MLP neurons of a small language model. Each row is named by its layer, matrix (up: input weights) and neuron, and shows model dimensions 32-159. Each number is 128 + 32 x the weight over its row's rms, rounded and kept within 0 to 255.
After each neuron's rows, "fires on" lists the tokens most often at its 100 highest values on Wikipedia text that the model never trained on.

L7.up859 [119 144 105 129 131  99 107 171 168 183 133 157 129 108 161 186 138 171 159 165 121 138  85 112 162 174  75 103 100  75 124 135 129 126 155 160 120 135  69 115 164  94 110  68 133 145  60 154 110 188 106 169 104  78  93 137 149 199 106  83  94 136 151 192 126  58  94 134 118  96 111 148 169  93 199 109 173 118 108 101 110 114 111 119 130 157 182 120  99 111 133 123 158 149 136 122  89 119 139 133 118 201 109  99 119  89  79 125 154 112 136 122  77  81  80 180 152  89 126 124 135 176 106 131  88 129 155 139]
fires on: "ic", "al", "il", "d", "s"

L4.up455 [ 72  99 115 153 181 169  77 193 106 147 118 138 138 107 192 153 138 164 131 197 156 120  98 128  88 133 126 126 205 125 200 118 106 142 147 119 111 128  74 106  64 133 119 100  88 152  82  60 157 137 147 131  77 160 142 126  97 154 113 149 191 143 128 130 125 130 151 143  92  84 112  67 133 144 182  82 125 141 150 169 145 162 114 149  86 118 169 115 139 118 124 195 118 153  85 161  78 154  93 112 118 112 125 166 144 142 133 148 112 146  84 138 140  89 154  91 157 130 119 175 141 191 122 121 131 107 156 177]
fires on: "ep", "ard", "f", " n", "p", "s"

L8.up743 [ 74 126 127 202 122 113  57  66  74 103  72 140 128 129 113 138 187 150 154  86 148 143 195  85 118 131  97 144  85 161 132 132 160 162 215 138 145 154  96 107 146  80 111 111 115 137 138 115 128 109 118 112 183 121 122 150 110 102 161 116  58 121 180 111 160 109 110  98 159 107 128 115 171 117  95 129 103 109 116 112 127 109  82 108 114 114 198  74 161 181  78 147 139 105 132 151 114  89  84 114 154 105 144 122 163 141 167 141 161 118  65 172  83 197  88 134 162 166  84 159 188  81 109 159 106 154 167 137]
fires on: "ver", "ary", "ember", ":", " of", "il"

L9.up469 [100 124 207  86  53 161 158 137 107  30 105 115  89 146 112 109 104 143 128  93 151 154 138 162 169 140 126 193 111 134 107 150 144  84 177 112  96 154 169  84  81  92  90 121 150  85 148 143 103  82  79  92 150 190 140 123 139 109 172  84 153 155 123  98 133 148 105  81 111 158 115 118 171 137 144 164 128 150 142 160 105  85  66 166  89 120 170  88 131  84  95 162 100 132 106 140 121 136 153 202 120 145 170 114 116 161 142 145 104 128 144 167 110 123 108 121 170 155  95  86  94  69 158 200 141 143 154  73]
fires on: " is", "l", "in", " and", " was"

L4.up485 [130 133 171 176 132 142 146  99  79 153 146 188 107 146 173 121 156  36 125 175 129 131 150 172 129 115 152 179 103 149 176 109 130 130 100 114 174 138  62 107  76  78  99  72  97 121 143  81 113 121  78 120 118 125 136 117 129  91 102 122 114 157 140 131 177 145  91 126 114 139  93 168 161 109 129 145 119  87 168 103  56 138 101 112  56 146 164 118 103  54 126 111 209 138 203 108 141 114 165 142 112 100 118 117 143  93 129 145 142 165 119 147 157 144 171 164 101 124  91  89 130  95 142 148  95 121 138 152]
fires on: "1", "0", "2", "ur", "3", "ive"

L8.up484 [133 115 120 153 144 135 147 152 153 113 156  91 151 102 134 121 100 135 229 100 116 159  99 103 120 103  63 143  92 127 110  75 187 101 159 110  87 122  81 116 194  79 104 140 122 126 126  89 131 136  88 150 170  76 169 187  90 135  98 107  88 157 132 143  94 111 170 152 135 106 130 146 125 142 138 102 118 159 170  88 157  84 137 150 119 159 132 172  95  68  67 141 168 159 185 123 124 114 100 123 112 136  90 110 188  84 150  86 173 151 139 149 175  62 156 138  75 131 170 178 141 203  92 108  97  75 109 129]
fires on: "en", " year", "il", "y", "id"

L9.up528 [101 101 158 130  99  80 124 112 128 197 140  70 184  87 125 149 150 112 158 153  66 143  89 141  70 126  75 121 123  86  53  96 154 101 111 126 200 134 120 193  97  85  87 107 148 159 147 131 104 116 129 116 145 117 148 123 172 123 154  91  89 152 125 116 195 118 171 150 127 122 131 161 110 138 110 122 146 134  99 144 171  60 129 111 128 126 164 154 150 159 111 153 109  97 148  83 129 130  88 136 131 107  72  97 176 150 113 153 137 112 170 163 154  88 115 155 142  63  83 120 118 159  86 105 106 139 203 178]
fires on: " 19", "pl", "qu", " b", "s", "ess"

L9.up858 [116 147 135 103 128  70 147 171 103 169 197 147 150 122 121 126 155 163 132 153  89 156 159 110 165 131  91 129 137 126  66 113 130 190 189 138 118 130 124 155  72 135 108 131  42 130 136 109 107  80  47 161 109 161 144 126 175 109 144 205 100 176 109 146  98 146 182 208 108 112 123 122 144  87 133  74  85 146 114 160 126 107 147 152 182 163 153  76 160 111 160 107 130 134 153 145 142  60 116 201 151 135 126  98 122 133 119 197  99  75 107 135 132 128 103 138 109 113  77 109 157 132 155 139 176 115 150 160]
fires on: "s", " S", "es", "as", "k", "w"

L5.up572 [160 114 154 124 124 148 114 164 165 128 145 118 133 117 106 156  97 118 152 200 126 103 150 127 147 157 166 107  80 152  81  82 105 149 128 100 125 105 166 139 151  60 124  70  88 150 131 193  85  79  75 102 139 127 144  66 115 105 125 151 122 216 135 157 128 111 183 197 161 146 141 124 106 137 133  94 112 157 106 108 125  61 156 124 138 107 157 113 131 152  64 158 126 104 155 143  97 156  74 136 196 148 160 122 125  82 195 155 103 167  81 128 129 163 158  98 147 106  88 178 134 150 101 101 153 106 103 150]
fires on: "en", "b", "1", "il", "an", "am"

L9.up647 [119 126 122 104 112 163 128 107 102 139  97 153 144 125 194  82 128 171 136 118 146 114  75 151 162 156 128 112 126 130 135 190 173 123 160 107 151 168 139  89 120 130 128 157 148 148 130  90 166 101 152 104 114 109 104 153 190 181 134  84 158 129 136 143 145 191 174 125 161 201 124 154 177 110  71  94  98 109 120 120 172 139  80 165 177 189  73 156  55 121 100 101 107  56 119 132 111 153 109 184  90  98  92 146  86 134 143 133 135 128 124 127 126  89  66 101 150  95 105 151 136 146  93 145 109  67 181 108]
fires on: "s", "i", "es", "m", "at"

L4.up713 [ 82 125 143 123 145 115 199 141 114 155 102  88 123 145 107 110  94 157 100 157 142 102  96 155  92 111 116 138 139 124 152 151 158 116 155 119 142 117 138 148 165 126  98 146  75 140 104 104  90 134 117 142  90 215 122 177 119 174 114 140 180  32 178 153 125 147 126 209 153  98 130  29 109 177 141 168 154  84 105 123  65  97 105 166 157 152 133 143 109 169  87 114 128 133  67 117 123 157 131  76 158 141 116  80 133 116 163  56 105 128 107 107 122 149 136 139  92  80  97 151 171 144 133 168  87 167 154 187]
fires on: "ou", "p", "f", "ed", "e"

L8.up624 [104  97 155 173  85 138 131 125 120  94  78 133 119 138 154 175 129 217 131  98 150 100 118  92  94 153 125 118 127 202 134 129 144 121 110 159  42  96 135  82 138 113 117 118 179 142 131  98 107  67 156 131 162 178 124  90 164 162 121 104 132 108 219 108 184 150  84 109 176 125 100 107 121 119 131  73 110 146  95 139 178  94 136  76 101 130 133 172 136 194  94 137  98 108  94 164 115 174  92 144 132 120 136 151  82 178 159 124 192 113 133 121 126 153 129 141  79 137 114 143 152  69 147 136  68 131 174 154]
fires on: " of", "ber", "N", ":", "y", "."

L7.up337 [174 101 117 186 119 163 173 120 127  82 162 131 100 116  86 127 162 158 141  83 143  97 109 104 104 150  84 159 171 125 160 144 185 144 158 129  83 169 154  92  85 111 158 129  46 178 134 176  88 204 109 138  98 101  90 120  69 140  77 113 125 123  90 140 122 151 166 139 112  71 146 122 160 168 131 107 157 133 120 117 118 145 137  97 107 101 100  52  70 117 146  96 129 223 112  91 149  98 111 130 152 139  97 114 129 117 144 118 115 104 121 115 144 136 206 120 127 141 125 152  90  97 132 152 110 115  79 140]
fires on: "ork", "and", "ent", "ion", "al"

L9.up401 [138 132 110  86  97  31 132 124 114 179 116 141 124 172 138 148 141 168 159 145 163  69 148 178 119 128 138  96 132 138  94 110 162 164 105 169 143 125 115 104 135 120  66 156 143  56 136 135 132 142 159 107 124  91 155 164 158 154 101 113 141 177 185 102 132  83  96 115 137 155 152 128 117 103 161 114 123 144  90 153 169  86 121  57 138 127 138 141 109 117 154 122 112  75 140 149  61 109  62 163 101 114  66 111  94 152 103  77 146 124 163 132 166 139 114 173 130 113 129 106  95 129 173 132 146  95 147 154]
fires on: "-", " f", "ed", "d", " l"

L8.up690 [ 86  90 127  90 120  81 150  22 151  90 122 133 132 134  99 152 102 115 140 146 120 120  93 131 175 119  88 150  95 177  86  97 114 162 132 133 168 124 166  48 120  75 112 165 109 142 122 109 105 153  78 147 125  33 198 151 115 199 161 111  96 148 163 135 140  60 129  39 153 129 114 153 134 152 146 179 143 154 158  99 165 134 118 106 153 120 126 151 150 180 165 171  86 124 114 146 129 133 103  99 150 123 106  87 135  74 131 125  76 119  99 100 161 124  79 130 127 120  93 140 160  92  79 105 157 148 199 115]
fires on: "i", " m", " of", "r", "al", "d"

L9.up72 [168 113 158 125  90 164 162 119 149 158 156  95 165 151 108 131 126 164 129 167 137  94  91 195 143 154  97  94 150 166 157  83 142 129 102 149 103 105  89 134 136  76  67 158 101  79 157 136 145 155 113 134  95 108 172 111 141 175 163 144 121 152 152 116 118  80 128 125 161 151 190 147 175  89  49 135 169 140 139 133 197 118  87 102 119 161 134 168  82  54 188 121 114 143 144 146 117  92 114 125 125 104  53 155  94  50 121 131 152 101 119 105 135 115  68 107 168 101 172  96 186 122 118 147 162  47 209 123]
fires on: "-", " m", "m", "ent", "at", "d"

L7.up255 [155 125  40  94 122 104 122 132 125  73 113 157 129 144 137 196 148 173 183 135 154 139  97 112 117 120 123 127 115  95 179 159 158 155 163  86 179 109 122 128 141  89  77  98 135 144  87 106 206 161 123 122  65 106  97 140 134 147 155 121  70 121 104 157 118 137 151 101 105 140 167 184 146 147 159 157 121  79  69 124 137 140 113  86 144 146 172 152  93 141  97 117  98 147 135 181 119 131 133 147 158 105 101 121 160 128 115 200 111 101 100 103  90 113  68 136 114 132 138 117  58 225 150 149 147 158 127 104]
fires on: "c", "ec", "ie", "ere", "e", "t"

L7.up166 [181 120 174  88 116 118 146 106 154 171  80 107 130 102 128  85 132 169 107 156  65 160 144 146 115 158 145 129  90 146 166 138 134 148 178 113 188 110  60  97 157 107  99 130 152 107 111 151 124 120  85 189 123 151 109 156 106  64 112 120 125 133  59 172 115 127  92 150 176 148 196 102  93 122 157 101  78 180 136 145 147  96 116 107 120 168  81  79 156 129 187  75 172 146 137  91 117 121 161  84 124 128 100 169 150 105  72 111 121 147 188 127 133 141 155 163 174 189  98  65 116 144 124 146 100 118 117 141]
fires on: "ur", "ess", "it", "lect", "s", "ed"

L4.up508 [ 86 119 176 101  85 116 153 103  92 158  86  75 113 137 115 156 112  78 152 110 126 154 153 173  79 150 140 149 101  65 162 118 131 170 124 119 187 130 120 135 184  98 132  81 120 151 102 103 104  72 150  97 155 136 140 196 159  94  88  88 169  66 103 177 120 173  80 172 109 137 191 133 112  97 153 135  66  87 138 142  94 112  98 144 146 155 135 125 185 135 140 170  92  77  69 142 182 116 145  70 128 129 116 104 113 149 127 103  97 197 137 115  95 130 132  69 153  85 153 140 121 112 130 100 156 135 139  84]
fires on: "ast", "y", "res", "p", "re", "e"

L7.up527 [148 109 147 167 118 134  86  59  75  76 139 187 109 121 178 144 146 126 134 172  96 165 119 113 171 111 132  77 191 136 118  91 162 145  75 109 160 109 111 112 119 115 119 115 104 186 145 146 155 163 154 176 106  98 122 172  97 139 122  94 148  95 118 113 206 154 153 181 102 160 129 115  72  79 124 100 118  98 126 139  99 123 133 164 142  95 159 144 122 144 138 117 129 101 117  86 154 136 176 113 185 118 135 140 128 123 129 106 123 149 137 163 181 128  95 175 125 205 172 141 110 155 118 141  86 119 138 132]
fires on: "e", " 2", "m", "b", " |", " de"

L4.up362 [144 111 121 171 105 142 139 124 177 103 157 140  82  93 105  96 118 106 135 193  99 113 168 169 111  79 134 133  82 190 117 159 178 203  84  99 125 145 132 138  54  90 126 126 154 109 124 133 121 161 178 115 113 113  79  98 132 147 122  83 132 147 138 139 141 128 144 104 128 135 145 147 148 153 134 111 130 150 111  89 154 133 161 148 139 133 118  92 185  70 176  74 181  75 154 120  90  82 149 106 113 101 139 191 130 151  79 148 177 129 172  68 115 156 158 166 129 115  34  86 142 116 164 121  60  91 159 118]
fires on: "ort", "b", "ur", "k", "id", "ed"

L9.up306 [102 126 100 143  87  87 203 140 114  88 147 145 119 147 139 106 131 116 151 133 103 157 103 130 145 148 170 140 120 120 131 164 146 162  99 130 162 135 154  90 162 141 105 123 185 145 172  83 146 152 110 107 159 102 129 149 152 161  68 154 137 110  83 130 169 116 135 185 145  73 105 126 120 175 199  95  46  99 144 165 105 135 134 100 120  51  84 120 127 123 162 127 148 185 144 108 143 139 158 164 111  88  88 148 100 146 171 132 121 147 201  79  76 164 146 145  81 122 100 135  99  92 140 108 115 113  86 160]
fires on: " b", "it", " an", " B", "ber", "g"

L5.up738 [154 141  69 135  66  98 122 138 134  82 116 176 151  83  99 129 106 162 132 152 112 151 100 140 169 136 130 134  68  98 126 147  60  95 114 149 128 161 126  93  57 120 135 146 169 106 141 103 163 109 104 136 141 131 117 139  95 169 111  99 147 146 192 158  87 167 129 105 144 157  99 139 110 142 182 118  95 212  94 176 177 148 164  46  99 216 161  78 137 105 173  90 139  88  99 135 146 129  74  71 132 126 129 131 163 175 128 138 156 154 107  91  82 134 139 105 188 193  87 100 116 119 141 105 134 148 151 161]
fires on: "y", "ack", "ed", "e", "pt", "ward"

L5.up114 [159 162 132 144 103  70 140 149 147 163 178 161 108  80 137  34 137 157 162 112 135 175 132 169 133 141  88 125 125 139 108 183 155 152 142  27 116 175  59 122 175  65 111  82 148 120  96 171 103 167  97 182 115 155 126 164 124 156 171 167 121  68  92 155 160  94 193 130 134  86 132 117 126 125 130  94 130 112  91 140 127  70 109 165 127 139 153 161  98 145  59 139 133 113 134 114 115 184 101 155 123 113 151 129 185 155 117 127 182 155 157 151 152 104 118 128 121 130  93 118 130 173 130  99  71 164 127 150]
fires on: "f", "en", "ol", "ff", "ic", "il"

L4.up714 [150  75 107 137 116 112 173 119  91  87  39 104 114 135  62 180 104 130 108 138 118 209 106  93 168  88  92 190 105 113 155 101  99  64 110 110 118 147 172 148 115 100  92 146 172 162 146  68 168  95 116 149  92 174 143 190 125 128 153 140  99 147 148 161  99 164 162  61 117 181 147 174 106 156 160 125 122 117 170 153 112 117 119 131  94 138 146 112 142 124  94 108 130 129  86  76 170 111 105 140  98  92 114  81  99 119 184 112 146 116  94 114  60 180  94 143 190 167  79 114  77 162  85 123 110  80 125  75]
fires on: "or", "in", "ast", "ss", "l"

L7.up192 [ 84 139 176 131 110 177 113 179  77 160  86  65 168 182 119 112 153 102 151 154 101 125 105 138 134 203 113 115 109  94 197 196 149 109 146 109  73 148  95  56 135 117 111  85 136 165 132 125  80 151 155 200 159 171 170 152 139 158 160 104 104 180 120 122 151 108 145  74 127  85 148 181 155  95 123 117 113 103 122 142 116  84 125 122 141 108 129 158 115 148 108 114 100 192  75 119 130  89 140 134  99 125 127 217 147 164 150 132 134 130  72 148 150 134 107  87 142 131  95  81 140 139 147 149 120 134 119  67]
fires on: ":", "a", "pl", "ial", "–", "ard"

L9.up540 [168  63 116 135  96 103  98 191 125 130 157 139  86 163 142 122 130 157 165 122 136  86 147 122 140 159 114 127 131 139 174 180 100 180 150 145 161 114 132 131 168 112 126 133 137 176  88 120 145 126 140 208 134 114 101 177 123 131 172 111 123 143 168 106 110 113 125  66 131 163 138 120 139 103 130 165 119 129  77 158  73 101 151 122 227 132 129  83 115 114  66 109 115 136 112 183 144  82 133 144 141 173 126 122 137 101 106 181 119 130  82  60  85 101 176 116 143 118  94  85 112 153 133 146  58 135  59 144]
fires on: "e", "i", " J", "om", "t", " R"

L4.up150 [105 130 203 171 178 106  98 170 142 122 119 124 150  98 122 123 186 104 145 196  82 145 184 158 213 142  89 131 120 178 117 112 131 148 161 163 151 130 129 145 120 168 157  88  98 131 117 103  58 108  68  87  91  89 135 107 100 124 107 112 170 118 122 188  58 133 145  78 101  98  89 111 105 148 138 133 130  70 118 158 106 149 122  75  73 157 158 127 129 118 120 133 124 164 173 134 120 183  63 121 119 135 136 170 137 148 130 120 110 165  81 155 143 152 159 138 136 132 143 139  90 100 207 107 118 122 118 101]
fires on: "c", "u", "l", "y", "qu", "ia"

L4.up881 [183 147 140 115 118 156 171 148 162 106 100  99 150 107 101 116  75 119 154 100  93 162 166 159  67 112 150 110  97  99 129 179 153 177 123 155 145  83 110 125 118 122 149 143 142 144 132 140 159 166  82 164  97 125 108 204  82 121 147 142 127  99  74 107 115 122 126  47 158 121 141 131 165 146 127 124 141 143  64  98 131 163 143 145 110 110 146 144 125 160  96 190  71 128  55 142  52 181 106  98 134  82 186 131 127 162  83 125 142 127  79 125 114 150  87 160 143 133 127 118 149 144 134 130 109  63 175 113]
fires on: "lect", "ed", "on", "ic"

L9.up430 [131 138  99 108 138 139 110 105 112 116 147 133 164 114 169 128 129 147 121 105 164 123  80 158 105  79 126  92 133 106 108 144 117 119 164 179  92 211  84 205 103 131 150 169 163  92 153 109 140 140 108 123 163  58 100 104  76 184 122  94 137 126 154 115 120 128 119 189 135 143 159 109 173 151 149  96  78  61 123 160 108 114 141 193 136 168 120 111 102  90  68 147 161 136 138 100 137  96  91 174  89  64 120 165 158  98  83 138 149 115 105  93 115 123 177  77  98 138 100 120  70 134 179 133 184 121 117 163]
fires on: " ", ",", "p", "m", "v"

L5.up692 [118 179 137 160 161 121 105  93  77 108 112 103 112 126 131 148 190 168 171 114 184 103 125 112 121 125  89 151  71 125 134  77 148 173 139 133  84 137 150 107 110 129 118 142 147 176 106 138 178 172 120 180  54 149 136  75  95 123 115 141 144 123 113 121 101 106 150 163 124 141 141 121 111  85 138  90 181 133 156 108 162 151  83 143 102 104 179 147  91  86  85 154 153 154  96 152 169 129 145 151 148 195  75 118 109 110 122 160 110 156 109 122 143 171 178 161 210 130 119 140 106 171  88 174 118 130 130 102]
fires on: "e", "ay", "ic", "al", "ce", "ion"

L5.up760 [108 107 183  55 119 100 170 146 176 177 139 172  89 204 128 132 145 128 129 157 119  86 155  90 192 181 189 109  75  80 166 136 113  71 135 108 161 122  92 133  80 125 130 159 109 121 169 109 205 111  81 111 113 138 138 161 140 152 112  87 129  99 115 106 100 125 141 102 146  96  98 144 105 141 151  94 179 112 135 152 107 149 128 103 179 118 129  73 148 119 214 155  97 111 161 133 116 144 102 100 151 136 118 194 137 105  58 166 102  95 224 164 100 134 148  72 152 158 148 139 100  55 165 184 166 209 101 148]
fires on: "us", "c", "b", "um", "ough"

L8.up691 [125 134  88 143 103 130 159 105 109 140 106 163  95 123 101 148 159 143 189 102 141  69 157 125 176  62 116 128 137 120 161 149 138 113 120 163 106 124 149 143 131 107 178 135  95 126 120 110 125 131  88  99 159 183 115  92 138 148 138  86 111 123 121 164 237 181  87  95 171 171 126 197 156 163 129 132  79 175 145 176 154 115  95 127 137 147 110  59 136 117  98  87  98  55 121 137 132 159  82  91 147 128 195 211 115 150 169 179 134 139 143 116 155 166 126 125 136 130 120 119 132  65 123 140 103  72 127 144]
fires on: "if", "ud", "ubl", "el", "ar", "p"

L7.up685 [113  98 157 171 122 117  83 152 132 122  80 154 146 119  95 103 191  92 142 135 133 142 176 163 161 123 114 197 105 152 116 165 129 166 105 135 114  95 180 175  56  83  83 102 162 136 186 123 142 104 183 102 104  90 131 146 116 163 132 124  91 163 126 187 175 150 128 149 125 116 130 116 127 191  74  74 118 107 132  79 123  83 182 112  85 112  97 151 160  80  58 122  67 120 161  87  95 167 131 135 113 160 137 145 130 121 156 144 100 133 112  89 123 159 120 182 124 160 115 119 145  99 104 176 109 184 152  83]
fires on: "f", "ed", "ion", "ur", "as"

L9.up46 [106 118 152 132  73 165  97 138 113 150 102  92 140 121 156 187 135 130 128 169 144 129 206 155 169 100 170 150 191 170 144 107 115 103 149 122 161 157 105 119 149  97 178 144 109 139 127 113  86  93 132 171  78 166 159 149 113 115 158 107 108 156 105 188 140 135 183 207 148 124  77 118 115 122 133 108 109 147 133  85 128 177 197 116 120 129 150 121 135 163  70 169 104 159  69 101  55 181 127 136  87 130 174 179 123 112 168 114 124 131 128 118 133 113 123  81 130 167  74  81  93 115  62 148 164 134 110 175]
fires on: "oc", "ep", "c", "en", " st", " n"

L5.up618 [ 81 123  92 141  61 134 179 123 114 126  82 164 153 193 107 106 184 175 103 140 147 132 142 179 109 131 161 140 159 117 176  58  96 175 134 105 188 153 159  96 130 144 132 134 154 162 189 151 146  98 143 196 120  90 153 102 124 134 127  97 167 185  99 110  97  87 118 105 171 124 189 184 145 114  93 116  94  96 108 155 132 127 160 122  90  97 106 124  99 127  30 117  95 159 159 119  94 153  75 113 109 138 136 133  98 153  95  84 103 172  97 213 129 113 162 138 124 168 107 164 146 140 119  76 103 155 117 122]
fires on: "es", "og", "nd", "g"

L5.up878 [166  96  92 118 128  89  84 179 130 109 151 243 126 130 119 168 193 151  99 104 141 156 146 117 107 155 153 102  80  95 164 111  93  75 112 110 126 131 128 140 182  93 148 126 200 110  72 197 118 102 166 137  96 145 186  92 164 110 107 150 132 128 133 126 130 120 122  90  69 112 147 147  98  93 166  93 163 110 115 114 186 122  80  97 113 163 141 117 180 157 149 139 148  96  89 133  59 124 110 191 183 112 150 154 158 103 162 175 133 129 176 140 146 170 123  97 152 182 106 152 143 151 137 103 117 115 133 184]
fires on: "b", "p", " comp", "ib", "ab"

L5.up35 [204 182 183 155 164 114 178  99 103  85 171 188  84 140 140  62 136 116 172 163 160 120 146  94 115  98 182 139 185 165 163 175 121 141 155 106 114  86 182 172 144 102 110 131 114 155 120 135  80  68 109 102 115  88 128 143 132  75 161  70 114 143 113 144 140 144 146 100 131 128  61 154 125  84 124  70 136 115  88 101 211 111 129  71  76 132 115  85 148 103 109 143 167 112 153 143 130 138 132 140 121 150 143 177 135  47 157 142 157 121 123  74  93 199 106 153 198 118 147 187 108 208 105 157 111 122 148 134]
fires on: "b", "p", "h", "ar", "i", "igh"

L8.up415 [143 142 111  92 122 101  64 123 128 108 128 137 121 131 161 135 127 192 123 172  81 153 127 192 146  65 190 133 110 146  74 134 155  98 143  96 137 105  90 152  92 136  88 163  87 161  95 151  99 115 137  80  88 133 179  79 178  98 117 153  74 117 170 140 124 169 197 112 122 119 170 108 125 109 159 124 136 118 174 109 118 176 120 141 108 221 134 107 121  94 186 127 119  84  62 141 183 113 115 133 141 120  95 155 152 134 127 182 128 120 120 134 144 145 121  97 139  69 101 206  92  98 121 139 134 144 100 113]
fires on: "s", "wo", "y", "b", "us", "v"

L4.up777 [112 106 133 137 127 125  51 168 126 117 141 149 145 145 138 144 165 132  77 128  84 146  98  91 101  74 152  89 115  63 109 115 115 129 135 201 158 127 123 149 138 120 138 119 147 136 158 105 125  99 143 142 144  77 138  71 103 128 103  99 118 126 113 139 131 122 142 161  64 151 140 165 127 107 115 119 120 147 120 137 115 109 123 153 143 195 153 183 108 130 141 141 170 125 172 116 129 163  93 182 107  78 104  89 177  97 140 132 120 133 179  88 131 152 108 133 213 104  95 144 176  85 146 145 162 127 101 219]
fires on: "em", "igh", "p", "an", "ab", "am"

L7.up213 [176 129 119  91 210 116 184 132 168 137 127 167  93 178  99 151 184 157 132 148 129 101 121 123 129 155  96  88 189 139 148 135 169 166 150 102 132 114 124  98 103 105 164 130  83  92 132 142 122 169  51 170  57 150  75 150  97 140 117 126  77 133 127 158 116 169 161  98 124 127 134  68 168 111  64 127  33 118  71 165 206 124 130  93 115 168 130 173 102 106 133 120 170 141 146 132 154 136 149 149 107 172 133 128 161 202 144 140 134 115  96 104  72 122 151 122  99  87  95  81 133 102 145 175 124 118 122 169]
fires on: "s", "les", "es", "id", "j", "od"

L8.up57 [159 123 140 162 141 179  73 158 161 130  87 167 101 156 122 145 129  83 180  94 123  79 155 120 182 181 125 166 145 151 118 142 101 155 139 143 123  76 163 121 103 136  97  75 142 169 142 125 129 115 134 147 107  70 153 106 123 102  40 114  83 124 147 136 128  92 136 150 139 127 144 130  68 177 132 131 132  92 126 145 122 112 130 188 160 171  69 100  99  98 147 165 188 133 139 150  87 150 135  99 192 151 145 163 147 143 151 114 141 176  98  84 136  59 132 142 154 114 130 183 150 130 114 107 147 144  80 150]
fires on: "p", " comp", "e", " It", "en", "an"

L7.up825 [ 68 159 181 127 144 109 195 137  83 182 105 115 114 125 148 131  80 141 130 137 131  97 147 100 136 100 146 133 120 215  81 153 150 101  53 109 121  75 121 116  47  87 153  75 130 124 128 139 169  87 170  94 109 110  91  87 138 127 142 145  76 153 162 147 156 178 139 190 189 136 151 134 115 117  95 125  84 163  94 126 165  71 118  92 143 116 111 110 109 118 102  81  93 128 122 154 133 168 119 126 152 138 135 135 139 114 178 160 151 192 144 127  47 143 124 110  69 150 164 111 147 105 117 165  87 168 110 145]
fires on: " the", "f", " |", "he", "ed"

L5.up328 [ 99 171 167 151 147 130 111  76 115 113 167 162  48 166 158 157 129 103 219 160 139 185 115  98  98 154 170 165 172 185 152 173 166 100  96 106 168 136 106 147 155 101 106 129 158 118 133 107 147  83 126 119 108 132 139 135  99  99 137  83 132 145 146 126 141  94 150 155 184 143 130 150  89  69  89 104  77 101 163 141 113 101  50 166 166 156 150  98 122 142 100 132 143  94 100 144 123 112  76 120  99 119 121 111 117 147 114 129 145 148 124  79  96 156  94 154  96 218 161 123  96 154 159 117 129 122 119 133]
fires on: "'", "ar", "b", "m", "ec", "|"

L5.up431 [122 102 144 101 114  98 128 193  78 119 176 161 115  93  74 179 145  87 153  69 103 118 109 156 129 127  98 111 122 143 108 100 160 134 195 117 134 129  88 103 141  68 131 169 138 138  93 114 108 116 140 168  24 100 110 141 153 130 133  98 114 156 115  78  95 157 154 103 110 162 108  93 110 148 123 123 133 136 114 162 111 160 129 199 129 158 145 119 127 102 155 126  87  76  56 125 170  79  65 138 105 132  86  79 163 187 184 173 123  78 202 148  99 149 116 148 125 122  97 201 157 104 145 149 145 150 122 149]
fires on: "y", "s", "ct", "ly", "land", "es"

L7.up403 [175 163 129 130  72 161 136 100 123 125 140 124 134 104 154 143 119 145  96  59  94 146 108 200  84 117 169 177  94 113 120 154 107 165 156 123 147 152  73  89 106 125 162 114 137 110 106  86 148 155  89 132 171 203 104 160  95  93  70 143  81 105 126 123 159 104 129 125 187 172 132 102 157  97 176 110 100 126 104 127 131 140 134 158 100 135 109 188  95 133 112 112  79  61 157 122 124 132 165 136 107 154 186 149  60 157 100 172 102 181 136 114 133 155  81 136 148 156  82 141 108 138 129 152 120 131 145 120]
fires on: ":", "h", "ver", "ic", "ed"

L5.up346 [121 104 103 122  51 138 110 126 175 109  59 113 100 106  91  99 142  92 126 189 188 141 178 135 114 130 161  80 112 120 170  48  64 152 134 138 161 147 127 182  79 121 184 106 173 111 119 114 126 126 116 148 105 135 167 143  62  95 116  67 193 198 137 141 110 123  92 129 134 139 133 134 137 123 110 117 171 191 144 120 139 183 114 156  60 149 111 123 142 132 119 129 118 109 178  94 172 165  95 105 193 142 166 129 141 101 131 129  64 170 107 130  52 173 109 120 220 179 129 128 143 151 146 104  87 118 161 104]
fires on: "o", "h", "y", "e", "el", "ar"